MLP neurons of a small language model. Each row is named by its layer, matrix (gate and up: input weights) and neuron, and shows model dimensions 16-111. Each number is 50 + 10 x the weight over its row's rms, rounded and kept within 0 to 99. A neuron's up and down rows have the sign that makes its largest values positive.
After each neuron's rows, "fires on" lists the tokens most often at its 100 highest values on Wikipedia text that the model never trained on. A number after a token or word is its count.

L4.gate460:42 34 43 43 50 63 37 63 57 51 53 52 41 70 52 60 50 62 41 55 60 51 49 29 63 50 51 50 57 44 45 40 51 40 38 63 67 46 60 55 43 58 33 53 66 60 48 52 52 54 51 45 59 52 52 62 45 57 50 61 38 47 34 42 45 47 48 40 71 61 43 38 45 61 48 43 32 41 50 42 48 40 58 58 56 53 64 84 46 34 58 48 39 50 49 35
L4.up460:45 44 47 65 31 47 49 45 38 56 63 60 63 49 50 46 36 40 50 49 43 50 56 44 49 69 66 38 55 56 62 46 46 36 49 72 54 53 42 49 43 42 53 49 40 60 55 50 48 41 77 44 53 49 54 63 45 57 46 37 50 47 57 30 43 55 35 31 53 35 68 51 51 70 53 45 54 46 45 45 50 55 55 56 56 37 45 37 64 56 56 52 32 46 52 62
fires on: "9" 29, "0" 12, " (" 12, " who" 8, "He" 5, " He" 5

L6.gate532:29 47 62 39 63 52 54 32 54 45 50 51 47 51 70 26 59 62 49 54 44 59 35 39 56 44 49 37 56 48 41 64 53 41 66 38 37 49 39 47 46 55 30 43 49 40 56 38 66 28 48 47 43 45 56 59 44 57 38 58 49 50 57 36 51 57 46 52 59 52 52 40 40 46 62 64 61 40 33 51 30 42 37 58 46 56 50 37 57 49 48 52 45 39 35 34
L6.up532:35 57 44 52 51 65 48 51 49 58 44 37 49 48 60 46 54 43 35 51 37 51 49 47 74 45 58 41 43 54 41 45 48 52 68 42 55 48 53 55 52 51 68 45 53 60 47 46 56 48 47 41 39 54 50 65 43 75 56 58 30 48 37 33 45 52 37 60 51 73 44 54 51 49 32 62 40 46 56 72 65 26 56 49 57 38 54 40 45 44 48 39 55 45 64 48
fires on: "0" 18, "s" 14, "up" 13, ":" 8

L4.gate292:45 56 41 43 57 52 57 44 44 50 54 49 49 66 43 41 55 59 60 58 48 36 44 65 53 36 61 43 38 63 34 43 51 53 40 51 49 58 42 55 60 64 35 52 35 55 42 39 51 54 60 54 46 54 50 37 57 58 52 53 58 53 47 41 58 70 39 81 55 62 48 32 68 40 39 45 48 70 51 50 54 55 47 50 63 48 41 66 58 61 55 46 44 36 64 49
L4.up292:61 58 61 57 50 53 46 56 42 65 58 55 69 37 61 39 66 49 51 55 32 49 59 59 37 63 59 33 46 42 55 37 56 59 39 56 65 68 47 52 44 40 44 48 49 34 48 57 48 59 51 51 43 40 41 54 53 35 50 49 48 44 47 24 53 52 47 62 53 61 44 53 57 49 75 28 53 45 58 41 49 63 66 60 54 61 55 55 55 46 42 49 61 49 40 39
fires on: " by" 54, " as" 8, ":" 6, " |" 5, " several" 4

L4.gate443:42 46 41 48 31 55 71 65 51 40 56 60 46 49 42 43 60 60 57 52 30 62 58 33 70 39 60 47 42 73 47 58 62 42 49 47 43 57 54 45 51 46 31 50 52 46 47 39 50 54 57 42 42 30 60 51 62 64 67 43 55 50 55 44 62 42 27 42 57 52 54 56 62 35 52 58 62 50 52 38 40 51 69 46 63 57 67 62 52 47 52 41 43 43 48 59
L4.up443:50 45 48 67 50 53 63 68 37 36 57 70 48 55 57 49 39 47 41 46 32 44 62 50 60 54 63 36 52 70 49 47 56 59 67 44 42 58 67 47 50 37 47 41 52 49 49 52 38 50 65 40 45 49 57 51 52 55 63 38 51 64 66 66 62 46 46 36 46 41 45 56 53 41 56 39 60 55 45 30 32 58 51 51 54 45 58 67 48 44 43 42 34 54 40 56
fires on: ":" 47, "," 17, " was" 10, " (" 9, " –" 6

L4.gate348:47 33 47 42 35 55 60 65 55 49 25 49 58 47 49 39 36 58 36 59 67 48 36 40 53 59 51 56 58 55 52 58 50 54 58 42 83 52 59 39 36 53 51 37 62 35 53 56 61 52 35 46 54 47 53 64 47 45 46 47 59 41 37 32 52 68 46 40 48 37 68 50 34 69 64 57 39 51 60 54 45 38 71 36 57 53 46 36 37 49 51 56 52 42 54 56
L4.up348:36 50 25 60 45 67 43 55 61 61 51 34 54 42 32 51 41 52 50 51 75 28 39 45 55 54 48 61 51 42 69 59 42 26 53 54 50 63 49 38 49 59 50 50 55 46 59 38 53 55 45 52 42 39 43 59 39 50 57 58 48 56 62 43 49 44 41 37 60 37 73 52 51 59 37 50 44 46 61 48 36 52 68 31 46 47 64 51 28 55 40 52 49 48 45 31
fires on: "9" 18, "6" 15, "0" 15, "8" 11, "7" 11

L6.gate281:49 34 51 51 59 65 57 67 48 44 53 33 54 43 54 41 43 54 50 42 58 56 61 49 52 37 31 59 48 52 40 49 39 42 54 44 57 46 34 51 39 36 22 56 43 32 58 51 50 46 46 50 54 39 63 57 46 54 37 55 45 29 58 57 54 51 34 56 64 41 44 74 57 44 40 39 42 54 50 65 45 52 55 54 62 45 56 57 44 45 34 46 61 71 57 66
L6.up281:46 34 78 57 52 37 59 46 49 55 44 40 48 59 48 60 42 48 52 55 30 33 35 51 53 41 45 46 71 49 45 41 64 55 43 38 50 57 37 40 50 44 69 50 37 58 38 58 46 53 51 53 53 45 61 59 42 45 48 48 38 28 63 47 45 60 58 50 41 55 44 47 39 57 63 51 38 40 46 62 60 54 43 55 36 58 49 54 31 65 57 66 48 56 41 49
fires on: "c" 22, "d" 19, "m" 16, "p" 10, "v" 6, "ac" 6

L4.gate541:50 54 57 56 64 27 46 39 59 30 59 36 35 60 44 47 47 40 70 55 68 61 34 50 45 41 50 57 43 49 46 40 51 35 41 62 58 48 46 46 67 51 52 60 39 38 49 55 41 49 42 54 35 50 55 55 56 47 62 63 56 54 43 55 54 48 38 55 34 50 50 49 31 48 41 39 54 56 44 47 57 44 52 36 47 52 42 69 39 64 44 69 55 41 49 50
L4.up541:47 34 51 33 50 34 47 52 62 41 55 60 50 48 51 42 68 63 65 49 76 60 62 47 51 52 49 64 65 53 45 55 53 63 42 62 30 55 49 34 57 66 77 60 41 49 52 52 63 45 38 45 45 46 65 47 72 45 36 44 43 49 51 59 51 36 57 45 57 63 64 61 45 51 55 42 54 72 58 65 49 47 42 51 52 37 39 59 49 64 50 41 61 53 51 68
fires on: " " 71, "2" 28

L4.gate244:43 39 37 35 67 53 37 62 61 48 43 51 58 51 51 59 37 47 44 63 52 48 37 49 61 58 42 63 49 38 56 47 63 61 52 48 55 41 58 55 46 52 39 65 47 40 38 51 63 47 45 57 64 64 45 58 49 45 41 55 38 55 51 49 52 41 39 67 55 59 33 54 44 65 41 48 54 53 63 49 42 46 50 25 44 57 44 47 30 73 46 71 58 58 35 53
L4.up244:36 44 42 67 54 50 41 38 57 56 52 56 44 57 39 37 53 48 49 33 46 41 50 54 51 43 47 69 49 71 54 56 50 57 47 41 66 53 48 38 41 43 29 52 59 56 64 46 56 54 52 42 61 31 42 55 46 63 56 61 42 46 39 56 62 40 59 46 53 46 60 49 39 56 30 58 52 46 36 59 50 50 53 70 52 35 35 62 48 56 63 57 51 55 54 54
fires on: "9" 67, "0" 22, "==" 11

L4.gate59:57 36 50 32 43 42 35 49 48 28 54 63 43 60 41 52 46 54 41 60 32 62 43 50 69 32 73 49 55 53 52 54 60 66 43 44 56 56 37 58 43 69 58 59 49 57 49 66 53 53 43 51 55 56 56 57 30 58 44 33 49 59 38 32 54 51 55 47 56 51 60 58 68 41 60 62 40 49 60 58 45 31 64 52 68 52 49 67 58 60 47 53 53 56 51 42
L4.up59:54 46 37 29 71 66 64 43 52 41 39 52 42 49 50 60 44 48 45 54 68 47 53 44 55 61 41 50 52 44 57 53 47 60 56 50 55 57 51 50 44 48 21 49 45 47 47 30 60 36 61 37 64 55 43 47 52 37 46 58 27 49 33 46 51 39 37 44 46 70 45 66 53 40 48 76 51 52 43 64 51 50 53 38 44 56 42 58 50 46 42 60 50 64 44 36
fires on: "9" 17, "0" 12, " was" 9, " of" 8, "s" 7, " is" 6

L4.gate75:70 40 46 47 44 72 27 67 53 56 38 31 52 52 44 51 51 49 32 47 50 58 45 40 61 48 49 91 47 47 53 56 58 39 39 62 40 58 55 49 35 50 42 51 35 58 62 52 60 51 63 49 65 45 51 35 44 61 42 51 55 55 46 49 40 60 43 61 46 42 49 46 36 65 54 59 64 57 67 51 48 46 70 46 52 67 32 49 57 56 50 42 65 49 64 52
L4.up75:55 45 47 57 44 57 46 63 50 54 34 56 49 41 42 63 42 45 39 49 53 27 42 43 43 69 45 66 30 54 42 40 52 50 41 72 39 63 63 59 31 41 42 62 48 39 52 44 40 43 69 44 58 50 54 62 42 61 60 34 47 64 46 27 52 40 61 44 57 32 45 40 39 56 45 59 55 53 48 42 59 72 49 47 52 57 34 42 46 65 43 42 57 45 48 35
fires on: "3" 35, "4" 12, "2" 10, ":" 10, "5" 8, "6" 6

L4.gate404:40 52 39 39 43 51 44 50 45 60 72 55 48 59 63 39 64 50 63 57 49 52 46 62 65 47 55 44 46 60 42 57 66 45 55 42 40 50 39 46 69 62 47 47 33 50 42 39 62 23 51 45 44 38 49 63 49 46 65 66 48 50 53 52 56 46 27 45 43 68 44 53 55 29 52 67 65 46 58 56 49 41 70 51 59 77 63 57 49 66 55 54 45 50 36 53
L4.up404:56 51 30 45 37 67 51 66 39 71 72 60 61 55 62 33 59 42 56 53 57 51 66 47 47 52 55 48 36 45 50 61 62 52 58 32 43 52 54 36 56 45 47 55 50 53 35 54 59 48 58 49 51 48 26 66 45 36 58 57 54 56 36 42 44 41 42 55 46 64 46 47 65 36 55 53 49 42 52 57 56 41 63 61 65 66 46 58 46 59 50 54 33 51 47 52
fires on: " at" 62, ":" 10, " |" 7, " (" 7

L4.gate534:42 45 46 54 44 42 42 49 68 59 51 35 54 33 46 36 39 60 60 55 68 56 46 61 58 53 50 50 43 34 70 60 50 49 26 46 51 29 52 52 48 60 44 57 51 59 53 57 37 52 50 56 45 44 33 55 38 26 30 40 64 45 43 60 50 42 50 40 36 39 50 42 49 56 59 67 48 38 50 38 33 54 56 44 33 51 46 45 47 61 59 54 63 35 57 30
L4.up534:37 31 47 37 42 42 46 53 51 57 46 41 49 46 53 34 52 56 47 64 39 50 51 53 42 67 43 46 47 51 59 66 43 45 27 54 63 45 49 56 44 49 54 66 49 48 49 41 58 58 46 52 56 26 44 51 40 48 39 43 75 41 43 39 51 41 52 43 47 27 44 38 52 52 60 53 55 52 38 34 40 54 49 24 51 36 47 43 40 55 57 60 61 32 51 52
fires on: "4" 17, "2" 11, "3" 10, "6" 9, "da" 8, "8" 7

L4.gate621:54 44 52 36 56 49 46 30 62 36 40 59 53 47 47 53 53 55 47 60 55 69 39 50 58 24 43 53 66 61 52 50 46 42 56 54 59 46 55 38 41 61 34 41 61 57 40 50 40 54 36 54 52 58 34 57 41 70 49 49 50 40 45 46 56 49 45 37 66 35 43 47 46 49 45 51 52 44 52 33 39 47 45 48 52 45 55 46 52 61 65 51 49 55 52 46
L4.up621:37 40 46 59 36 61 59 60 56 56 31 44 42 48 45 33 51 36 40 55 56 74 38 48 65 51 52 57 28 52 58 64 40 52 53 43 60 45 49 56 42 41 48 59 29 60 50 48 37 48 56 60 57 46 39 69 63 55 48 51 47 48 42 43 41 78 46 42 61 57 50 46 46 55 46 45 48 47 49 64 53 51 34 45 39 50 49 45 62 47 61 28 59 43 66 37
fires on: "0" 47, "9" 16, "s" 9, " and" 4, "2" 4

L6.gate109:44 48 45 45 54 38 39 56 48 43 60 51 55 44 54 47 50 64 51 45 59 48 64 41 61 66 47 58 40 53 31 36 65 54 31 46 56 53 48 48 56 29 49 49 57 36 62 65 42 45 56 51 52 29 63 53 53 43 52 57 56 41 52 67 68 50 57 51 52 62 49 80 52 46 54 45 53 45 31 68 40 52 44 47 39 56 60 64 46 33 51 44 61 58 39 59
L6.up109:51 36 58 42 47 51 65 62 60 47 42 37 54 69 40 49 52 44 44 51 55 55 38 35 49 36 47 60 66 43 42 56 57 54 71 48 39 49 39 50 37 39 51 50 46 63 39 41 65 59 55 35 43 62 62 43 28 47 48 59 51 48 62 55 39 50 62 36 35 40 51 53 28 59 48 41 50 48 52 66 40 51 44 44 50 47 40 37 40 38 45 52 55 50 42 48
fires on: "ro" 20, "y" 15, "ac" 10, "to" 7, "c" 6, "re" 5

L6.gate48:47 24 44 57 32 62 48 45 36 60 44 48 55 40 50 54 49 55 52 57 55 55 43 34 54 44 53 45 59 55 46 39 48 33 49 59 76 57 45 75 55 51 37 58 56 39 44 54 63 48 39 55 62 38 52 58 50 45 58 51 63 47 50 70 56 47 49 54 49 55 49 44 40 50 54 40 43 36 34 49 60 36 56 42 45 43 54 47 54 60 50 57 68 37 76 34
L6.up48:63 37 42 31 40 51 51 47 55 45 52 46 48 38 27 67 60 39 44 52 50 57 51 39 45 25 40 56 57 47 48 44 31 46 47 60 67 62 42 53 49 52 26 50 59 55 65 63 48 67 52 49 52 61 53 53 46 56 34 51 37 41 44 55 39 48 65 43 32 58 58 55 50 44 39 64 59 41 52 51 48 49 41 41 54 22 60 50 44 44 56 52 66 61 57 50
fires on: " is" 20, " a" 18, " " 15, " an" 9, "-" 8, " Preced" 7

L6.gate408:42 46 53 44 58 38 56 48 46 34 52 44 51 49 46 40 50 61 41 35 60 54 46 49 48 53 57 57 35 59 41 47 55 60 48 50 66 65 48 62 60 60 50 62 47 47 50 55 48 78 52 64 51 44 42 55 48 42 39 62 49 40 49 30 58 53 48 53 50 59 55 52 68 64 80 32 48 50 34 42 53 51 78 52 56 56 58 55 41 58 41 59 55 38 28 27
L6.up408:31 59 51 51 52 58 43 36 55 78 45 38 63 37 57 49 47 52 36 38 53 65 56 46 45 52 46 44 60 46 47 59 47 33 45 41 44 53 41 40 33 45 44 67 39 47 61 47 52 63 61 55 60 47 44 45 38 49 67 54 60 43 63 50 52 58 24 43 52 37 49 58 53 42 45 38 43 52 38 46 43 45 50 37 43 52 76 52 42 15 55 59 51 60 45 55
fires on: "-" 35, " and" 14, "w" 13, "ch" 6, "k" 6

L4.gate187:45 39 42 49 48 51 51 51 36 39 45 52 41 41 51 33 56 50 47 65 44 46 63 52 68 62 37 58 50 53 40 34 50 36 45 61 54 57 40 45 58 48 41 63 63 38 62 49 39 56 62 43 36 58 36 60 53 44 47 48 64 47 31 32 57 47 61 71 49 49 43 43 29 51 54 47 57 53 44 53 49 64 49 58 69 53 37 50 42 54 46 61 50 46 55 48
L4.up187:45 40 47 49 47 57 55 47 55 40 58 47 49 32 72 48 61 51 44 52 63 63 50 29 44 43 57 61 40 51 38 55 56 35 63 42 64 45 50 37 51 42 37 41 61 55 45 47 39 55 53 45 31 62 54 73 52 42 52 56 69 36 42 41 57 63 40 51 43 61 50 68 49 39 41 38 55 40 45 65 55 59 42 66 64 42 50 52 60 54 59 47 51 51 47 58
fires on: " in" 20, "8" 18, "1" 15, "," 8, ":" 5, "4" 5

L4.gate73:41 38 42 58 46 44 22 68 52 59 71 40 50 36 44 24 50 52 46 52 61 61 32 50 57 52 39 45 57 51 49 44 49 36 46 49 37 45 50 43 41 59 48 34 48 42 56 55 53 56 38 67 55 30 41 38 36 59 45 53 56 46 48 39 46 39 39 50 46 39 72 50 40 66 52 43 57 31 53 46 52 47 59 64 66 63 50 49 50 61 48 53 55 51 52 51
L4.up73:41 34 35 46 43 64 62 62 61 33 56 52 46 48 41 55 40 63 49 50 47 57 44 38 48 43 66 60 59 27 67 45 55 57 42 61 54 63 57 53 34 42 48 53 60 52 51 54 39 35 51 58 50 46 34 74 60 45 40 39 62 46 49 65 49 49 42 31 52 65 53 55 52 52 51 58 42 44 53 44 59 41 41 47 44 53 61 46 56 53 56 64 54 45 66 42
fires on: " it" 17, "9" 12, "8" 7, " father" 6, "vers" 5, " he" 4

L4.gate178:43 49 67 48 62 47 54 53 54 50 46 50 45 45 52 46 45 64 43 57 53 51 51 34 70 53 46 55 49 54 61 48 56 63 36 45 44 54 53 52 42 67 43 56 66 43 59 59 66 44 50 67 63 48 69 56 23 57 39 35 60 47 37 65 57 64 52 51 73 55 45 57 58 52 38 47 42 35 34 44 40 42 61 41 66 60 47 58 63 40 51 56 47 63 60 30
L4.up178:45 38 27 72 55 55 34 46 48 73 56 34 42 34 46 39 51 55 41 34 55 53 58 43 63 73 42 47 33 43 59 46 48 37 56 38 55 43 54 53 55 59 33 41 36 49 54 42 39 40 38 54 62 59 41 57 46 60 53 48 55 54 42 35 43 51 43 41 57 40 43 53 42 50 42 58 46 44 53 72 56 51 45 50 40 48 48 50 61 37 44 47 42 52 57 40
fires on: "0" 85, "U" 6, " U" 5

L6.gate41:61 53 52 57 54 47 59 38 32 41 45 49 42 48 64 48 53 55 56 58 47 48 34 76 56 63 41 49 47 55 44 36 53 43 53 40 50 62 36 70 51 59 68 47 59 60 59 47 46 56 52 51 36 43 46 41 73 47 50 59 61 39 57 45 51 50 50 66 57 60 26 58 49 40 47 59 58 59 35 53 39 45 48 63 56 44 48 62 50 68 55 26 53 38 46 44
L6.up41:48 49 65 45 38 50 57 24 53 44 62 70 43 36 45 33 51 58 55 52 50 51 40 54 40 46 38 56 51 74 49 56 41 44 55 47 50 55 36 53 46 38 62 58 59 40 54 60 42 39 50 48 51 43 43 47 62 37 72 64 42 52 44 52 53 42 41 46 73 60 49 41 56 43 51 35 64 29 30 49 31 47 60 60 53 53 41 65 55 54 46 59 51 50 72 52
fires on: " as" 47, ":" 17, " of" 14, " Time" 5

L4.gate577:44 50 44 43 57 66 65 48 29 55 50 50 53 51 36 40 55 57 49 52 36 38 49 55 72 55 60 61 37 54 42 43 56 58 64 59 53 52 50 49 47 52 34 38 57 39 65 45 55 55 56 43 49 57 52 44 51 52 51 68 61 62 57 44 72 53 59 75 50 64 51 37 45 39 46 56 55 65 56 45 39 60 43 38 55 55 53 57 49 49 43 43 58 43 52 43
L4.up577:59 50 31 56 46 44 54 42 46 72 55 56 45 58 54 37 53 38 44 58 56 62 60 45 46 46 52 48 30 51 65 56 17 53 45 55 56 47 50 39 40 64 62 52 35 61 59 46 47 57 40 60 53 59 49 57 74 42 40 35 57 51 59 50 55 70 57 59 67 50 43 28 56 39 51 55 53 41 25 46 45 51 54 55 53 39 54 49 53 44 60 45 55 40 60 54
fires on: " of" 22, "," 22, ":" 12, " |" 6

L4.gate131:43 46 49 55 34 41 30 51 53 48 51 45 56 48 51 49 50 58 49 63 48 60 45 46 59 62 47 59 73 52 42 52 51 50 46 59 48 58 64 60 55 55 41 58 42 40 47 43 49 52 42 47 55 40 42 54 57 54 67 52 57 69 57 75 47 39 54 35 51 40 70 44 55 56 51 46 54 55 50 68 43 53 51 38 82 56 67 43 58 47 50 58 45 30 61 48
L4.up131:45 47 55 24 40 56 49 45 72 44 78 58 46 48 50 38 67 47 48 46 63 71 64 45 59 52 47 28 43 47 52 57 33 60 41 43 51 46 42 56 54 28 53 66 51 48 71 44 50 59 43 40 69 42 51 33 52 47 52 44 63 47 35 59 69 56 58 52 46 58 65 58 44 51 48 41 49 44 47 47 63 55 45 54 57 46 59 51 36 39 56 43 44 41 63 47
fires on: " " 61, "-" 21, " in" 12, " by" 4

L4.gate63:43 45 46 46 56 63 43 48 27 50 55 45 48 53 48 52 39 44 40 43 54 57 32 39 25 61 52 49 43 54 45 40 59 51 43 34 61 52 61 41 30 50 40 28 64 65 36 62 47 44 43 55 46 39 53 73 35 36 64 53 53 45 48 59 51 40 45 66 37 62 53 60 69 57 53 37 43 43 56 54 52 67 59 41 63 30 45 36 34 51 39 65 67 48 50 43
L4.up63:42 49 40 37 43 62 57 40 29 61 60 50 50 41 43 37 43 52 67 30 53 48 44 66 38 49 47 50 42 44 55 56 39 41 71 48 71 43 44 46 45 44 42 45 57 45 75 59 49 59 46 66 42 48 61 58 57 27 73 58 66 33 52 44 38 47 43 60 47 60 42 64 48 46 31 53 48 51 60 40 55 26 52 47 60 62 56 42 32 63 46 65 68 56 50 49
fires on: "8" 71, "7" 15, "9" 10

L6.gate147:45 48 44 46 51 49 46 61 47 43 38 51 28 56 39 76 42 49 50 56 47 43 47 42 65 42 37 54 50 38 53 50 58 48 41 55 60 53 41 53 49 52 29 62 60 45 48 45 59 48 51 47 35 64 41 68 52 57 49 42 73 50 31 37 68 59 38 53 53 47 42 53 80 51 39 55 43 41 44 45 43 19 35 35 74 51 60 50 51 37 54 64 41 59 57 18
L6.up147:52 47 45 36 58 49 44 46 60 46 53 31 38 45 67 42 38 59 55 59 60 64 37 39 39 55 41 47 45 29 55 50 51 46 45 55 49 42 63 61 32 51 30 65 54 50 68 31 63 45 51 48 50 49 35 47 54 63 38 60 47 34 39 54 46 53 58 56 28 59 43 57 45 53 59 42 22 51 45 69 45 50 40 47 59 46 51 69 50 49 48 45 48 85 45 46
fires on: "1" 83, "0" 8

L4.gate303:53 33 48 32 50 48 43 48 52 57 43 48 32 56 56 62 50 68 47 45 65 55 61 27 60 42 49 56 54 58 42 62 51 40 65 54 47 45 46 45 50 45 58 75 42 43 39 45 42 56 38 48 53 35 71 49 49 61 34 56 44 48 51 50 56 46 51 64 56 45 31 45 38 58 45 35 47 53 47 51 45 35 81 55 67 57 46 49 51 40 62 68 36 47 61 41
L4.up303:54 67 54 51 56 44 51 58 48 56 35 61 46 53 51 57 53 56 57 37 58 55 45 41 53 51 79 52 48 55 53 63 30 56 47 47 56 56 57 57 51 50 49 43 60 31 53 38 48 55 38 26 50 59 53 71 50 56 67 55 62 42 31 37 62 47 58 27 61 45 46 55 29 55 51 48 50 46 41 57 55 54 48 61 61 50 41 51 59 51 51 49 48 41 48 56
fires on: "2" 41, " " 30, "1" 21, "3" 5

L4.gate65:65 52 51 59 57 49 46 71 46 72 63 29 67 35 52 41 50 55 56 59 59 54 64 45 62 39 58 48 42 58 59 65 61 49 45 43 27 62 48 56 31 54 57 49 43 35 56 58 57 46 39 55 36 46 52 57 44 54 38 52 44 48 53 33 53 51 50 50 42 62 63 65 47 51 69 41 52 56 65 58 42 52 65 40 62 56 51 46 30 48 48 64 55 42 59 60
L4.up65:52 60 33 53 54 57 41 50 39 45 36 34 57 41 46 58 47 67 52 42 52 47 39 48 48 77 43 58 49 44 49 41 39 47 68 46 62 61 41 46 62 35 43 55 52 53 45 34 54 51 63 60 47 43 48 48 32 57 31 62 52 43 57 42 56 55 55 52 49 52 29 47 53 45 56 56 47 62 43 46 62 56 44 62 55 60 51 44 38 57 47 50 70 46 51 37
fires on: "6" 29, "7" 19, "4" 14, "8" 11, " Votes" 11, "3" 6

L4.gate542:42 69 54 62 59 65 41 47 50 48 55 53 38 63 45 51 62 51 41 63 29 43 57 38 58 34 55 56 46 71 42 56 58 47 56 43 56 62 65 44 42 57 43 35 54 48 44 31 45 42 50 47 51 49 41 47 68 46 64 65 39 56 42 45 49 57 42 69 67 57 41 32 71 47 58 53 46 49 52 46 59 60 71 63 54 59 50 68 57 54 50 57 64 35 69 50
L4.up542:54 41 65 41 48 50 41 53 26 49 46 53 43 31 34 46 72 59 59 54 55 48 64 36 44 57 39 53 57 46 39 58 61 63 47 53 51 65 52 37 32 56 46 30 44 24 35 40 39 51 63 32 46 46 43 51 68 43 64 45 49 60 57 35 63 49 58 52 47 55 54 39 52 63 45 64 55 36 59 46 56 59 45 49 54 59 42 58 66 49 47 56 62 44 64 72
fires on: " |" 67, ":" 10, "\"" 10, " —" 4, "9" 4, "8" 4

L6.gate155:42 47 40 51 46 54 32 44 37 63 70 48 60 38 50 54 68 43 48 47 61 60 38 58 44 57 55 58 47 58 52 52 65 30 46 47 67 76 27 57 56 64 56 44 75 52 39 39 45 51 68 46 57 43 40 45 46 52 47 53 48 52 64 49 52 35 69 52 49 49 66 54 37 54 57 38 54 36 48 36 56 37 60 43 51 39 51 42 55 38 54 63 59 29 49 33
L6.up155:40 42 52 49 43 61 55 64 41 58 34 56 50 54 41 47 38 43 68 41 61 46 43 55 49 48 41 39 68 32 49 23 29 53 40 42 49 54 61 53 45 39 38 36 50 23 64 49 30 61 54 67 59 51 51 38 43 47 47 45 50 36 69 53 50 55 50 64 49 67 55 47 25 51 44 43 47 42 43 63 34 59 43 65 44 58 51 34 42 62 50 60 55 54 48 47
fires on: " an" 20, " " 17, "==" 17, " ==" 9, ")" 6

L4.gate486:54 53 46 51 66 40 49 54 61 51 58 54 62 41 59 47 53 35 43 61 43 43 61 48 72 67 55 49 58 57 60 37 47 42 39 27 44 48 54 61 63 48 49 48 41 52 57 44 50 51 43 44 57 42 59 57 50 45 65 60 53 61 47 61 54 52 54 36 37 48 44 57 41 37 29 53 51 51 39 61 42 41 70 52 38 45 52 31 40 71 54 41 70 41 67 57
L4.up486:53 44 46 51 57 51 40 44 60 39 38 53 58 34 61 45 39 36 48 59 66 57 52 45 51 56 45 49 52 35 49 52 31 31 39 51 49 48 48 61 60 34 50 46 45 54 44 63 37 53 58 43 52 49 56 55 37 54 47 51 64 50 54 42 38 65 58 41 28 59 56 62 32 52 22 48 44 65 38 51 56 49 70 43 44 41 68 31 59 68 59 52 78 51 69 60
fires on: " |" 35, "5" 14, ":" 9, " " 9, "-" 6, "1" 5

L4.gate285:42 37 50 55 47 50 64 45 47 52 48 62 42 59 42 33 54 40 57 62 54 39 64 47 54 24 76 54 49 55 39 40 47 37 36 39 66 59 65 50 43 39 54 46 32 58 43 55 40 52 85 54 43 43 51 62 53 64 27 49 44 49 55 37 43 44 40 62 54 59 69 52 37 53 51 56 46 46 55 46 54 56 62 58 52 52 55 56 40 50 56 46 53 44 59 69
L4.up285:36 52 31 72 46 71 58 68 56 16 75 53 50 51 49 46 59 36 53 57 41 52 71 27 59 47 55 46 42 57 36 67 53 59 55 45 31 58 58 51 49 46 41 49 49 63 44 61 46 55 60 53 47 45 58 49 51 59 56 64 53 61 48 57 54 57 42 52 50 68 51 58 45 56 60 36 61 27 52 38 64 48 62 38 45 58 52 75 56 52 59 58 51 49 46 56
fires on: "," 24, " was" 23, "ven" 9, ":" 9, "9" 6, " Van" 5

L4.gate33:50 63 51 46 61 51 37 43 59 57 59 44 41 55 42 45 62 50 55 50 59 45 65 50 59 46 23 47 62 67 44 60 61 32 68 65 59 43 43 43 62 54 48 56 49 58 57 43 57 28 56 43 54 47 40 50 48 65 52 79 45 45 43 71 48 43 36 71 43 53 65 38 44 51 40 46 49 53 59 58 52 41 55 48 33 52 47 55 40 40 61 46 56 50 46 47
L4.up33:59 41 55 51 50 27 43 49 48 30 44 50 50 57 54 75 54 49 59 42 58 54 67 56 48 75 56 58 57 57 51 45 45 59 53 44 52 55 53 45 66 63 55 41 42 41 48 34 50 55 31 28 48 57 71 60 73 50 58 42 52 38 44 61 53 43 59 32 66 52 30 41 40 49 43 58 60 62 55 58 47 41 45 51 37 52 57 58 43 57 57 38 53 58 52 54
fires on: " " 100

L4.gate219:40 51 28 55 71 37 45 39 63 56 41 35 54 51 49 55 43 38 48 48 55 47 60 52 65 45 60 63 71 49 57 42 57 35 47 33 62 49 60 68 41 57 40 37 43 45 51 48 46 42 61 51 47 43 43 59 43 60 46 65 60 57 52 46 57 43 62 47 49 61 46 49 37 47 42 59 55 43 43 54 64 49 56 50 44 53 47 47 74 66 50 39 70 51 69 38
L4.up219:49 47 38 51 54 34 52 63 59 55 51 42 55 43 41 64 57 48 47 65 52 45 56 43 67 63 48 53 69 50 47 44 46 55 40 53 44 49 38 54 79 49 60 45 44 43 50 62 53 53 49 58 38 60 68 43 42 45 39 58 69 44 62 51 49 59 57 43 33 58 47 47 47 49 37 42 40 43 38 37 53 56 54 31 57 41 49 31 57 57 47 56 70 39 75 65
fires on: "1" 28, "2" 27, " " 27, "4" 5, "5" 4, "0" 4